config.toml
n_layer = 16
d_model = 384
n_head = 6
n_kv_head = 6
head_dim = 64
d_mlp = 1536
vocab_size = 27280
activation = "gelu"
norm = "layernorm"
norm_place = "pre"
norm_eps = 1e-06
positions = "rope"
rope_base = 10000.0
rope_fraction = 0.5
qk_norm = false
attn_scale = 0.125
bias = "none"
tie_embeddings = true
parallel_block = true
init = "normal"
init_std_qkv = 0.0267
init_std_o = 0.0
init_std_up = 0.0267
init_std_down = 0.0
optimizer = "cautious_adamw"
lr = 0.000659
beta1 = 0.95
beta2 = 0.95
weight_decay = 0.23
lr_head = 0.00601
grad_clip = 2.0
warmup_steps = 283
schedule = "cos"
final_lr_fraction = 0.0
batch_tokens = 65536
seq_len = 1024
doc_mask = true
train_tokens = 474000000
steps = 7233
dataset = "wikipedia_en"
MLP neurons of a small language model. Each row is named by its layer, matrix (up: input weights; down: output weights) and neuron, and shows model dimensions 112-175. Each number is 50 + 10 x the weight over its row's rms, rounded and kept within 0 to 99.
After each neuron's rows, "fires after" lists the tokens most often just before its 100 highest values on Wikipedia text that the model never trained on. A number after a token or word is its count.

L11.up1435:43 57 62 54 42 49 60 52 52 69 59 52 58 40 51 50 62 68 44 38 44 48 53 51 56 50 49 43 60 60 30 76 25 56 52 56 61 53 57 21 39 50 34 53 45 38 51 43 48 53 57 66 60 57 62 31 54 60 58 50 57 68 26 55
L11.down1435:47 33 60 51 60 51 13 45 37 50 47 48 42 33 44 64 58 37 53 79 24 56 52 52 58 39 33 50 36 44 58 49 84 45 42 41 62 50 50 66 51 44 46 42 40 43 52 58 58 50 37 47 35 45 42 60 39 47 54 50 46 45 75 48
fires after: ". " 27, "-" 13, "L" 11, "–" 10, "Tw" 4

L13.up1396:31 51 51 50 71 58 26 38 60 54 53 64 45 51 44 40 37 56 61 41 41 51 62 54 64 38 61 40 29 59 54 53 60 47 52 49 40 61 41 44 50 65 65 59 45 56 40 60 56 29 44 56 58 53 41 73 35 47 49 55 34 55 46 62
L13.down1396:69 52 50 36 41 55 39 54 51 38 44 35 49 50 54 61 53 52 48 43 51 48 51 57 56 53 35 55 69 55 47 56 47 62 56 58 45 49 64 11 40 45 58 46 39 54 52 49 61 42 43 53 51 37 45 37 45 45 55 45 44 33 57 31
fires after: "\n" 30, "|" 15, " " 6

L13.up454:32 52 52 49 59 56 54 40 44 62 43 41 41 51 47 64 45 48 48 51 64 42 35 48 41 44 60 27 43 65 28 63 63 46 43 63 50 44 63 47 42 39 55 36 37 41 54 49 51 44 60 57 54 50 40 59 49 45 42 39 53 50 43 49
L13.down454:46 49 60 54 53 33 52 55 62 52 61 50 71 41 56 61 50 53 58 66 35 46 57 42 59 77 44 60 51 48 53 46 33 50 49 61 45 68 53 56 53 49 64 54 53 33 47 55 41 52 65 51 51 46 46 46 59 22 43 22 54 60 53 49
fires after: "." 25, "," 18, "| " 15, "L " 5, "$" 5, "the " 4

L11.up148:50 54 53 44 39 36 51 46 41 64 38 59 39 45 52 54 52 52 46 59 49 46 43 48 46 43 69 50 66 49 60 45 54 53 51 67 48 54 38 50 41 54 50 57 57 49 50 39 33 29 46 57 43 52 56 55 53 30 48 52 66 49 40 41
L11.down148:41 44 34 37 51 60 41 36 61 43 49 48 45 45 43 40 61 47 52 40 56 54 54 41 37 60 42 58 46 62 58 57 43 47 38 50 58 35 49 41 53 60 36 42 46 34 40 49 61 63 42 49 75 37 48 50 55 52 49 52 48 59 52 55
fires after: "| " 60, " " 15, "% " 4

L11.up985:34 50 60 54 62 37 60 58 61 52 53 60 47 42 56 48 50 58 36 45 50 40 59 38 60 42 63 52 57 56 44 60 63 37 45 47 55 38 40 82 45 47 42 57 57 45 53 38 60 56 48 50 46 39 57 52 51 51 51 40 52 49 29 39
L11.down985:49 46 57 48 53 36 49 50 54 52 42 38 46 67 50 66 57 64 55 33 59 51 42 41 53 58 66 32 63 38 36 51 60 56 47 53 37 54 46 35 44 32 50 57 71 52 49 51 52 51 47 34 58 50 54 51 61 41 60 50 51 35 54 62
fires after: "in " 23, "the " 14, "a " 8, "1" 5, "In " 5, "\n" 5

L11.up1047:34 35 45 80 53 49 58 59 42 48 51 46 53 49 70 73 55 65 43 52 51 68 37 52 61 36 53 48 28 32 39 56 53 53 47 51 45 44 45 50 37 53 47 44 52 40 39 50 50 59 63 48 38 41 47 36 48 42 35 65 48 45 46 35
L11.down1047:43 49 46 45 59 47 78 48 48 39 38 60 56 66 57 45 42 59 48 59 67 53 39 44 44 53 32 33 71 41 74 41 62 43 50 54 66 62 46 46 65 56 58 56 57 58 53 59 39 36 60 49 45 49 37 52 68 61 37 52 44 42 50 72
fires after: "| " 27, "==" 16, "== " 14, "\n\n" 7, "- " 5

L11.up1332:45 56 46 56 55 38 55 65 51 53 52 54 58 46 57 57 53 66 54 35 58 34 21 48 64 53 37 39 42 40 46 49 38 37 38 67 46 41 40 57 66 56 41 48 61 52 40 65 43 40 46 41 43 43 32 57 42 50 35 64 63 45 36 47
L11.down1332:64 53 38 39 50 51 53 71 47 57 42 59 57 48 30 49 52 47 47 57 66 55 59 45 39 45 58 41 37 59 49 78 45 49 39 27 38 71 41 50 52 39 33 54 35 61 60 37 44 51 38 64 54 70 42 52 63 49 28 46 27 62 57 46
fires after: "| " 40, "Team " 6, "He " 5

L9.up38:38 29 54 49 47 36 59 56 50 32 51 58 45 33 50 48 64 33 49 54 61 39 58 40 66 46 57 42 58 58 54 66 56 49 40 65 47 59 54 56 51 59 54 46 54 85 58 46 45 31 64 69 56 61 53 56 54 58 63 53 55 28 39 35
L9.down38:65 60 55 45 47 60 75 47 58 51 47 48 36 64 56 54 52 44 45 44 64 36 42 32 54 50 50 61 61 37 57 39 50 57 42 43 56 35 56 56 44 49 62 66 58 34 59 43 54 46 44 58 58 68 20 66 52 44 54 30 63 54 41 59
fires after: "| " 40, "a " 5, "- " 5

L9.up605:36 47 44 37 43 57 58 62 45 43 51 27 44 56 34 53 53 41 48 36 50 42 45 44 73 45 46 43 56 47 66 35 35 45 57 50 47 36 46 46 62 45 53 58 48 38 17 41 49 52 58 36 74 53 50 76 53 47 54 70 51 58 48 56
L9.down605:45 78 51 68 44 37 56 39 38 53 52 52 42 53 50 56 54 78 58 48 54 55 53 42 56 25 68 54 74 56 63 42 50 67 43 34 61 60 47 53 50 46 50 49 47 44 46 48 60 62 61 49 71 50 58 51 41 55 55 46 44 53 52 42
fires after: "| " 47, "(" 7, "\n" 5, "Commander" 4

L11.up138:45 51 39 56 48 55 42 50 61 64 56 52 54 54 50 50 43 57 40 43 62 54 34 49 60 38 52 42 49 56 60 61 28 51 60 60 38 51 56 43 45 35 46 47 53 71 58 59 57 51 62 45 45 60 57 60 42 29 52 42 51 53 50 31
L11.down138:41 59 68 55 50 40 00 57 45 42 43 62 49 46 51 44 51 63 58 48 54 33 71 46 39 46 36 45 55 47 58 50 55 57 71 47 40 44 45 18 53 48 56 50 47 51 51 56 49 38 53 47 39 55 40 38 35 50 39 58 65 59 39 51
fires after: "|" 46, "| " 8, ")" 7

L11.up125:52 62 69 51 51 49 56 48 55 46 40 42 43 46 35 47 61 52 57 72 60 50 54 34 49 29 60 51 73 40 61 46 48 50 59 54 48 46 50 57 61 39 56 45 72 64 62 29 45 40 52 58 46 59 54 62 43 27 39 47 51 53 50 41
L11.down125:45 36 40 45 47 46 53 41 46 48 67 50 47 38 48 26 50 54 49 32 68 50 38 55 47 59 54 47 45 46 53 53 52 53 46 61 39 40 62 54 40 64 41 53 54 34 38 60 64 44 52 40 59 50 34 36 46 63 48 54 57 48 46 67
fires after: " " 50, "| " 17, "0 " 7, "– " 7

L13.up324:41 60 35 39 55 57 43 44 56 51 42 65 59 33 62 43 44 57 58 41 46 54 58 40 52 42 50 33 64 47 48 65 52 26 43 33 50 39 43 47 47 61 36 61 40 43 55 64 56 58 49 44 30 41 43 68 18 45 56 54 62 34 23 37
L13.down324:59 54 65 65 35 48 05 54 60 62 59 51 50 54 35 44 40 49 53 59 50 47 52 46 51 61 38 44 63 40 31 51 43 65 54 66 52 61 60 41 35 41 61 39 53 52 43 36 47 39 68 39 75 48 72 66 67 69 56 57 47 58 54 58
fires after: "| " 27, "d" 7, "–" 6, "was " 5, "res" 5, " " 4

L9.up1371:53 28 70 57 61 41 43 36 51 60 54 52 53 46 48 43 51 45 54 46 66 52 49 46 41 33 53 54 56 38 54 59 62 30 38 55 43 55 66 46 50 52 48 53 68 46 38 41 45 56 43 58 55 47 53 74 45 52 39 57 51 49 44 39
L9.down1371:59 49 55 47 32 55 78 64 40 57 50 38 75 51 57 44 37 53 30 68 44 36 46 46 71 43 53 52 48 54 49 39 45 48 60 41 56 49 35 62 49 60 40 52 44 43 45 52 58 47 56 63 51 56 37 47 56 37 60 43 49 61 55 64
fires after: "." 21, "°" 11, "N " 9, "| " 6, "2" 5, "′" 5

L9.up23:31 62 53 46 51 49 50 52 70 46 59 52 47 40 49 68 64 44 44 44 51 39 49 46 73 36 48 46 61 46 42 45 44 42 41 49 64 52 40 26 43 52 25 33 53 39 31 38 50 47 41 56 39 38 54 44 46 41 43 60 47 58 41 50
L9.down23:58 33 45 64 54 42 37 43 42 29 38 48 70 59 55 35 41 54 54 49 36 51 52 64 58 52 54 49 48 43 48 67 36 39 46 57 34 61 60 43 42 59 45 50 36 50 54 42 49 84 40 56 45 58 50 55 51 44 56 42 55 47 64 53
fires after: "." 43, "-" 7, "Section " 6

L11.up45:63 49 59 59 58 23 51 43 25 73 37 42 48 38 56 60 56 60 40 44 44 46 41 41 29 45 53 40 41 48 54 54 57 52 44 67 39 46 49 47 46 51 41 45 49 53 56 72 51 79 41 58 39 49 62 41 43 46 51 59 61 61 48 48
L11.down45:41 47 37 56 56 48 54 42 41 46 46 57 58 67 40 42 52 42 38 57 42 41 52 45 61 51 53 46 46 41 60 45 47 62 53 42 61 65 44 58 72 45 47 49 33 39 56 58 45 40 45 62 58 44 42 47 39 61 54 41 45 57 43 45
fires after: "| " 68, "- " 5

L13.up733:48 39 39 66 64 48 53 65 47 52 60 51 56 49 44 50 54 28 64 45 65 60 58 45 54 37 49 35 39 51 47 61 40 48 36 66 28 61 62 71 52 34 48 44 68 63 49 49 32 53 42 45 48 48 42 50 43 56 44 48 65 38 26 59
L13.down733:62 40 56 45 43 53 39 44 52 72 48 58 62 45 47 61 50 58 32 64 47 56 32 58 62 30 45 57 50 44 58 77 51 42 46 33 53 53 43 54 52 47 37 48 51 54 55 59 39 60 47 44 58 49 67 59 50 57 47 56 50 47 56 54
fires after: "| " 52, "On " 11, "born " 7, "on " 5, "- " 4

L11.up1015:49 36 50 55 41 49 60 48 57 35 75 73 36 38 41 76 47 50 52 53 48 61 59 38 57 53 46 60 35 74 39 56 46 57 54 58 52 39 41 67 51 32 46 48 50 53 60 46 44 51 47 54 57 52 57 61 56 53 63 65 41 56 50 54
L11.down1015:44 48 48 38 54 49 63 43 58 75 43 42 33 52 45 45 66 37 42 37 57 42 32 45 49 52 29 55 50 35 46 34 73 34 44 54 50 45 59 63 56 45 44 44 33 37 40 31 48 45 42 53 60 41 42 53 63 52 49 45 66 40 51 46
fires after: "to " 15, "on " 14, "/ " 11, "–" 11, "and " 7

L11.up691:57 53 65 46 61 19 53 63 50 66 52 38 44 37 38 44 45 65 52 49 52 43 45 50 54 41 53 49 50 51 64 61 50 55 45 54 47 42 35 39 47 49 48 45 62 43 40 69 61 52 59 55 33 39 37 53 40 45 53 75 51 55 37 35
L11.down691:45 48 53 52 36 60 53 39 38 33 46 58 53 67 41 72 40 38 35 46 59 58 55 45 50 48 47 40 51 47 39 41 60 47 35 67 55 69 54 49 61 66 52 54 51 68 40 39 42 46 47 32 55 56 46 49 55 42 30 50 53 58 50 71
fires after: "| " 60, "- " 14, "== " 9, "==" 4

L9.up620:31 48 37 49 53 47 63 55 48 50 42 51 49 34 57 58 70 43 41 58 65 40 63 53 49 35 54 30 48 46 50 58 43 48 39 36 39 59 47 67 53 49 43 50 55 52 37 54 45 42 49 47 52 47 53 53 35 44 55 76 57 51 46 41
L9.down620:34 44 38 51 52 46 77 54 39 59 51 39 40 44 33 42 59 45 43 51 59 54 53 39 53 50 68 44 39 50 53 57 44 50 21 43 43 37 43 54 47 60 48 69 67 45 39 42 38 62 45 46 58 48 35 61 40 54 61 55 63 67 48 41
fires after: "\n" 17, "0" 12, "1" 9, "(" 6, "3" 5, "4" 4

L11.up428:61 75 42 54 37 66 52 49 47 50 49 44 51 42 56 58 60 60 57 43 45 50 34 44 48 72 60 65 48 67 57 30 41 63 56 46 40 48 37 54 61 38 60 53 56 41 58 42 51 46 30 70 49 54 50 51 39 57 67 44 61 47 36 45
L11.down428:46 54 49 27 49 39 38 57 31 48 43 36 50 42 44 39 32 54 46 42 55 56 55 46 45 47 48 61 32 44 50 77 41 44 34 56 48 44 62 39 47 49 30 44 54 58 45 55 41 43 59 42 44 29 50 53 50 57 42 42 54 45 57 59
fires after: "| " 29, "S" 9, "SD" 8, "|" 8, "% " 5, "Total " 4

L13.up1460:36 30 52 42 57 43 48 60 56 64 41 49 47 49 51 57 67 57 45 72 48 52 49 57 72 53 52 50 45 47 56 46 53 57 56 60 51 54 44 62 59 67 42 40 39 39 45 36 45 49 20 52 42 47 47 56 51 55 51 69 52 65 39 45
L13.down1460:34 55 65 59 51 53 53 63 48 57 56 39 49 58 45 44 62 39 36 49 60 49 43 52 39 49 43 66 47 38 54 48 24 36 60 43 53 59 48 56 40 58 68 47 42 35 44 33 61 35 49 43 41 60 51 54 45 38 69 51 47 47 45 51
fires after: "| " 47, "–" 5

L3.up1429:40 55 52 62 61 48 57 58 54 53 43 45 45 46 50 41 49 63 54 58 53 54 39 55 37 63 38 36 58 67 60 42 54 49 37 36 57 35 53 56 40 54 42 62 71 50 42 39 49 54 49 50 55 34 44 55 45 61 65 42 50 53 35 39
L3.down1429:65 49 43 53 55 48 73 45 41 53 37 57 61 50 47 48 70 54 58 53 63 41 60 54 49 51 48 43 53 40 63 51 47 58 42 50 38 21 45 64 44 48 40 45 44 51 47 42 44 48 44 45 35 42 30 54 21 29 64 41 44 62 24 41
fires after: "No" 28, "St" 16, "S" 13, "Republic " 6, "Battle " 5, "| " 4

L13.up1153:35 33 32 50 58 43 51 54 58 56 47 44 59 46 47 49 46 57 56 53 66 47 54 50 56 50 37 42 42 55 54 49 44 55 51 59 54 48 55 73 42 50 45 59 52 60 59 72 38 53 55 70 46 62 42 53 52 55 53 71 54 62 40 42
L13.down1153:47 33 41 36 49 59 38 51 57 59 67 42 53 56 35 52 53 59 41 65 69 44 51 57 58 40 41 51 33 48 47 47 28 51 43 65 43 29 54 75 45 55 56 57 49 57 74 42 44 50 33 57 68 62 49 48 57 46 46 50 31 65 45 54
fires after: "| " 44, "): " 7, "and " 5, "H" 4

L11.up83:50 42 44 66 49 39 66 51 57 43 39 34 48 50 58 59 56 48 43 34 47 34 32 44 64 55 42 55 40 61 35 39 50 26 45 47 34 47 57 58 50 59 40 39 45 42 44 46 37 49 53 38 53 50 42 34 61 38 31 66 50 50 42 39
L11.down83:51 56 46 31 48 48 58 47 36 62 48 68 46 33 58 67 50 43 39 55 46 40 50 43 57 60 59 55 57 52 50 48 48 35 37 73 74 42 39 43 54 57 46 49 59 48 63 57 61 48 35 40 41 67 46 49 48 49 62 30 55 50 47 38
fires after: "is " 25, "was " 8, "as " 7, "also " 7, ", " 6, "a " 6

L13.up327:53 48 46 29 52 69 50 48 49 63 27 83 48 49 52 49 52 48 42 55 46 68 48 45 47 45 52 26 73 67 40 69 55 42 47 37 67 38 49 61 40 48 47 34 53 54 46 66 39 66 40 47 52 45 45 53 46 41 53 53 70 61 54 41
L13.down327:52 55 55 41 43 49 32 30 63 47 43 29 57 46 49 53 34 70 61 49 54 60 51 44 66 42 40 60 47 48 55 47 29 68 57 48 39 54 47 65 57 43 43 47 57 56 53 50 53 54 53 45 49 61 35 51 67 40 41 53 38 43 61 42
fires after: "| " 33, "On " 9, "\n" 8, "on " 8, ": " 6, "the " 4

L11.up1443:52 47 63 39 66 51 54 73 46 51 49 48 57 41 59 54 33 54 61 52 29 47 61 58 45 40 47 43 54 53 57 57 31 34 60 56 63 38 58 51 46 64 45 54 37 40 57 54 50 41 48 66 56 49 50 55 51 33 61 47 60 43 55 69
L11.down1443:51 67 39 36 41 58 32 46 56 42 47 44 63 48 54 56 65 51 55 62 50 59 42 60 41 61 32 41 47 51 39 44 41 52 55 69 45 46 49 50 64 52 54 45 43 56 41 51 68 70 71 51 66 47 49 47 64 35 45 53 56 39 39 48
fires after: ". " 31, "\n\n" 17, "On " 17, "\n" 6, "on " 6

L13.up35:43 46 46 52 49 56 49 54 51 46 63 45 39 37 32 45 40 80 52 57 67 54 39 50 67 38 66 56 45 62 51 53 52 45 51 48 28 36 46 72 50 46 49 48 56 63 26 50 56 45 53 48 51 51 35 67 45 44 34 62 46 56 51 62
L13.down35:51 63 44 50 48 64 45 53 47 28 44 49 52 69 49 50 48 63 40 37 44 33 46 57 63 50 36 57 46 41 54 56 64 60 75 54 62 55 44 23 42 60 56 54 43 68 48 53 43 36 50 63 51 58 50 45 45 59 64 42 45 63 50 39
fires after: "| " 78

L3.up313:32 47 41 54 65 37 50 56 56 47 55 39 44 40 49 44 67 55 45 75 29 45 68 45 76 43 49 42 60 47 56 56 59 39 45 49 44 41 53 69 44 62 43 25 45 61 35 39 56 47 50 69 57 42 45 39 34 54 44 58 55 82 43 52
L3.down313:56 43 57 37 55 32 76 65 57 53 40 56 68 47 45 68 50 40 60 65 47 62 47 43 46 38 43 64 32 53 56 62 37 46 43 65 63 49 46 44 54 63 47 52 45 49 59 45 48 70 51 46 48 56 44 37 43 73 50 79 55 45 59 43
fires after: "| " 25, "–" 14, "H" 7, "Section " 6

L11.up354:42 46 50 50 52 52 45 42 54 71 54 50 30 48 35 67 54 65 55 44 38 52 57 38 58 46 46 42 60 48 51 53 38 47 35 80 68 63 46 51 52 58 36 45 64 43 34 54 44 55 54 58 53 52 56 51 43 50 41 59 56 46 48 50
L11.down354:46 54 53 42 43 46 42 42 37 52 51 57 69 54 49 56 49 34 47 60 54 56 60 30 49 53 46 48 47 66 47 53 53 59 42 51 57 57 35 43 64 73 43 40 56 59 47 46 41 59 41 50 51 35 55 58 47 49 32 39 50 53 45 44
fires after: "." 47, "Votes " 6, "6" 5

L11.up1469:45 54 60 56 69 69 50 36 42 55 48 55 35 48 62 53 60 56 43 58 44 52 38 54 57 33 50 52 38 58 63 56 54 54 43 60 57 74 56 58 53 61 52 44 42 71 44 60 52 52 26 47 62 46 70 43 48 30 52 44 63 45 27 48
L11.down1469:67 42 49 57 61 45 47 32 46 49 61 44 46 45 60 49 51 66 47 52 41 48 47 48 58 38 51 49 61 60 41 54 57 37 43 38 65 45 60 57 56 53 51 39 50 70 13 62 47 42 41 42 54 36 40 44 49 18 41 38 53 56 64 49
fires after: "(" 23, "the " 17, "\n\n" 7, "\n" 6, "0" 4

L11.up475:55 49 48 71 39 45 50 58 52 58 38 64 47 66 38 55 28 34 46 48 60 48 55 71 49 35 63 49 49 60 49 48 57 30 45 53 52 55 44 60 34 64 50 44 51 57 38 53 41 58 26 50 35 55 43 55 38 56 46 66 57 48 48 19
L11.down475:50 45 56 70 50 43 67 46 54 57 32 44 42 47 65 50 46 70 44 61 47 56 63 52 42 52 25 49 44 49 50 52 52 57 50 40 57 43 40 76 65 53 36 32 53 40 39 29 66 47 36 44 40 48 52 44 46 51 54 49 54 60 52 55
fires after: ":" 16, "." 11, "2" 9, "1" 7, "born " 4, "; " 4

L9.up561:32 58 51 61 54 52 53 65 38 49 53 46 38 40 51 64 53 47 57 32 50 55 54 48 62 40 64 48 38 43 58 51 52 42 45 58 52 47 60 62 51 66 41 32 66 59 26 47 62 43 37 52 36 28 59 48 28 48 53 42 54 48 49 29
L9.down561:58 54 72 57 50 48 69 55 55 50 57 45 43 52 33 53 77 49 50 50 41 36 61 59 46 60 53 55 53 49 79 18 50 53 34 57 52 40 49 56 67 44 30 42 72 37 32 44 63 56 48 49 58 51 46 51 46 47 48 66 53 56 53 62
fires after: "\n" 33, "- " 25, "| " 23

L11.up506:36 43 41 50 55 38 58 56 53 51 52 39 42 61 56 39 60 54 43 51 54 59 49 42 59 42 64 47 48 36 50 55 47 44 54 56 52 53 63 63 56 51 39 39 59 52 26 45 38 55 50 48 47 58 40 44 44 31 42 68 58 50 33 56
L11.down506:47 49 46 43 45 85 47 58 47 44 52 47 59 63 48 38 60 57 63 52 49 52 46 51 38 53 52 57 67 33 47 39 56 64 43 38 44 46 49 37 52 49 58 43 53 49 37 40 49 47 41 52 55 72 50 69 77 54 46 67 57 32 30 51
fires after: "- " 26, "201" 12, "202" 11, "\n" 6, "co" 5, "(" 5

L11.up1337:62 33 61 54 42 58 52 47 44 71 47 52 35 47 50 61 55 63 50 49 47 53 42 52 52 27 69 39 55 51 45 62 52 45 36 49 56 50 44 55 48 70 48 48 47 65 57 39 42 57 46 55 50 20 45 32 53 53 51 57 54 47 46 43
L11.down1337:53 50 63 49 35 62 53 44 56 61 37 57 60 42 66 46 42 73 57 56 51 34 60 41 61 30 42 74 42 69 38 46 28 40 53 49 50 55 49 55 53 55 46 41 83 56 58 47 45 60 45 64 42 57 61 33 58 56 45 49 59 45 50 39
fires after: "." 24, "2" 20, "3" 6, "Ma" 6, "Y" 6

L11.up1292:45 43 50 68 54 50 49 42 46 70 29 57 42 40 45 43 45 34 48 37 58 50 43 41 60 54 54 50 48 71 37 53 35 54 38 55 41 59 41 54 59 56 31 45 62 51 64 51 58 68 42 54 38 55 43 52 56 36 58 54 58 54 58 66
L11.down1292:46 49 49 53 50 55 51 46 49 49 55 45 47 47 48 39 56 53 43 61 70 38 47 40 38 50 47 64 38 49 68 54 65 43 49 60 59 63 58 45 40 64 56 54 50 58 38 52 46 44 59 51 53 33 48 48 40 53 63 53 54 50 67 35
fires after: "'" 30, "| " 23, "-" 10, ". " 10

L11.up853:52 50 54 57 45 39 61 59 52 46 52 47 41 43 50 59 55 59 40 48 34 43 32 66 51 38 61 50 56 40 43 69 50 62 47 56 58 59 52 76 50 44 45 47 53 67 38 51 53 55 54 65 32 43 51 63 46 53 54 59 59 43 44 36
L11.down853:39 45 68 42 50 32 44 38 23 69 41 31 41 61 39 59 64 58 50 52 53 48 60 46 36 42 57 43 32 41 42 53 54 38 61 43 56 73 50 52 67 69 44 53 46 54 41 40 47 52 46 33 58 43 56 52 63 48 66 46 42 70 39 50
fires after: "the " 44, ", " 18, "at " 5, "in " 5

L9.up1197:22 46 44 69 56 44 47 55 51 45 44 40 40 44 50 48 41 53 44 43 43 37 55 47 68 62 61 27 38 64 34 50 55 51 42 50 44 47 47 44 44 52 56 36 52 53 16 40 50 59 56 67 32 27 45 57 40 30 60 47 51 49 58 56
L9.down1197:49 37 64 52 56 53 47 67 60 34 41 39 46 61 56 55 57 16 42 50 74 38 36 54 62 49 52 66 51 54 52 33 60 55 52 63 49 61 58 32 78 46 38 48 52 46 51 37 57 40 43 49 65 46 50 23 44 58 62 68 45 53 51 34
fires after: "| " 38, "\n" 18, "|" 13, "|---|---|---|" 5, "- " 4, "|---|---|---|---|" 4

L11.up225:46 56 49 59 51 33 57 52 51 61 33 65 57 42 46 39 61 57 45 59 59 61 55 44 52 55 63 52 56 49 64 44 42 60 43 55 32 51 47 49 42 54 54 61 55 56 43 37 52 45 59 56 58 44 44 47 61 32 44 41 60 41 39 52
L11.down225:48 34 45 52 47 52 65 58 57 47 47 49 47 41 54 55 54 50 64 41 74 50 47 39 35 66 54 53 45 52 44 51 44 44 36 51 50 60 57 52 34 55 44 52 39 37 38 53 49 54 64 36 47 47 45 49 61 57 57 50 48 59 46 58
fires after: "| " 34, "% " 14, " " 13

L13.up808:49 43 46 49 43 54 51 51 43 36 42 39 44 49 54 36 49 65 53 65 45 40 52 53 33 32 71 40 61 40 48 65 58 56 50 59 59 47 60 49 36 57 74 51 74 53 34 60 48 44 41 59 30 56 48 53 50 45 44 55 84 42 72 42
L13.down808:28 41 52 70 49 63 79 52 55 46 39 47 53 32 64 49 51 70 43 62 45 44 58 54 69 56 39 49 54 43 54 60 56 59 43 62 49 58 53 71 60 60 28 30 59 55 33 48 51 63 55 49 52 67 56 35 50 50 49 49 47 48 52 58
fires after: "\n" 53, "| " 20, "- " 14

L11.up883:61 52 57 55 62 45 55 70 54 54 58 75 33 45 49 46 41 55 42 30 57 39 52 41 44 39 68 40 55 28 54 48 47 40 50 59 63 48 46 39 51 57 60 49 51 49 54 50 53 40 30 58 37 39 50 57 54 36 64 46 61 52 43 40
L11.down883:58 57 65 41 70 53 00 41 52 51 53 52 58 47 53 43 59 50 63 34 55 37 62 64 45 44 69 46 63 53 51 53 49 55 99 51 46 47 59 33 45 54 67 51 40 70 50 36 43 57 34 43 54 48 51 41 56 56 35 66 52 62 49 59
fires after: "." 42, "|" 22, ")" 9, "| " 8

L11.up404:33 36 58 54 56 54 59 55 49 69 39 69 42 40 44 57 47 55 55 58 35 52 41 39 56 45 62 41 40 41 49 66 35 58 40 41 57 48 47 59 59 46 45 59 45 59 61 58 57 69 47 51 54 22 41 52 67 46 63 49 58 41 52 62
L11.down404:49 60 42 38 54 62 76 48 66 42 46 43 41 51 41 62 46 64 51 53 49 48 43 59 45 51 52 39 57 49 60 38 64 51 41 39 41 41 51 41 56 60 44 49 56 48 27 33 63 55 38 34 44 50 37 57 60 42 47 47 63 52 42 50
fires after: "on " 34, "On " 28, "| " 6, "to " 5

L11.up1153:32 56 52 60 60 52 57 45 62 56 57 50 47 44 46 64 55 56 41 54 59 55 31 48 66 45 49 48 39 56 58 36 45 38 59 45 56 48 41 53 65 59 43 64 54 38 41 73 30 45 64 52 45 51 66 56 38 49 43 61 56 48 41 45
L11.down1153:48 43 39 42 40 38 46 43 61 43 46 49 33 43 40 61 53 45 47 54 48 42 42 61 47 63 77 71 47 58 46 49 66 58 47 53 49 52 36 39 57 47 30 50 52 53 53 43 55 39 31 49 41 46 64 57 44 59 33 40 43 29 45 62
fires after: "was " 23, "co" 12, "is " 11, "been " 7, "202" 7, "as " 6

L11.up741:31 40 50 53 44 58 65 49 63 50 71 47 39 61 42 58 39 43 46 34 44 45 29 66 62 39 56 57 46 46 55 64 32 42 43 61 43 50 35 44 50 56 45 47 56 53 51 34 44 39 64 57 32 55 27 52 61 61 49 50 52 54 49 54
L11.down741:37 42 54 44 46 56 79 45 39 37 48 45 46 42 46 43 42 43 59 57 60 58 53 53 37 36 51 43 51 55 69 43 56 33 35 61 48 59 66 53 55 56 56 34 65 48 70 45 51 50 57 57 46 52 60 64 63 48 59 70 62 62 45 49
fires after: "." 17, "\n\n" 16, "- " 11, ". " 10

L11.up520:52 44 45 26 59 31 60 38 46 61 60 53 36 61 34 74 40 65 50 71 44 55 49 48 57 29 71 52 50 57 36 35 61 46 35 44 62 56 37 71 39 45 46 36 59 61 39 49 45 58 55 55 43 35 55 34 49 49 53 53 68 63 55 45
L11.down520:45 46 69 53 49 42 57 53 54 54 47 56 56 55 53 40 43 51 58 59 50 47 67 57 53 34 58 48 46 49 41 46 47 58 60 38 68 49 55 63 56 46 36 68 70 43 41 42 53 33 72 55 62 65 42 60 60 45 59 54 48 40 66 48
fires after: "." 29, "/ " 10, "D" 8, "2" 7

L11.up1395:45 41 51 48 53 54 55 40 56 64 61 67 33 48 39 49 58 41 52 63 50 53 33 52 54 42 57 52 42 68 57 61 40 49 51 43 59 65 36 37 40 36 38 53 53 46 55 52 43 58 58 55 56 25 57 47 48 51 40 62 52 73 45 45
L11.down1395:60 30 60 54 54 67 58 61 53 38 52 48 47 38 50 31 45 49 61 45 70 46 51 45 47 53 67 49 56 44 57 37 41 45 55 50 55 44 60 52 37 56 52 49 49 57 37 53 44 55 58 52 42 56 44 38 50 32 43 31 50 54 35 45
fires after: "." 61, "," 9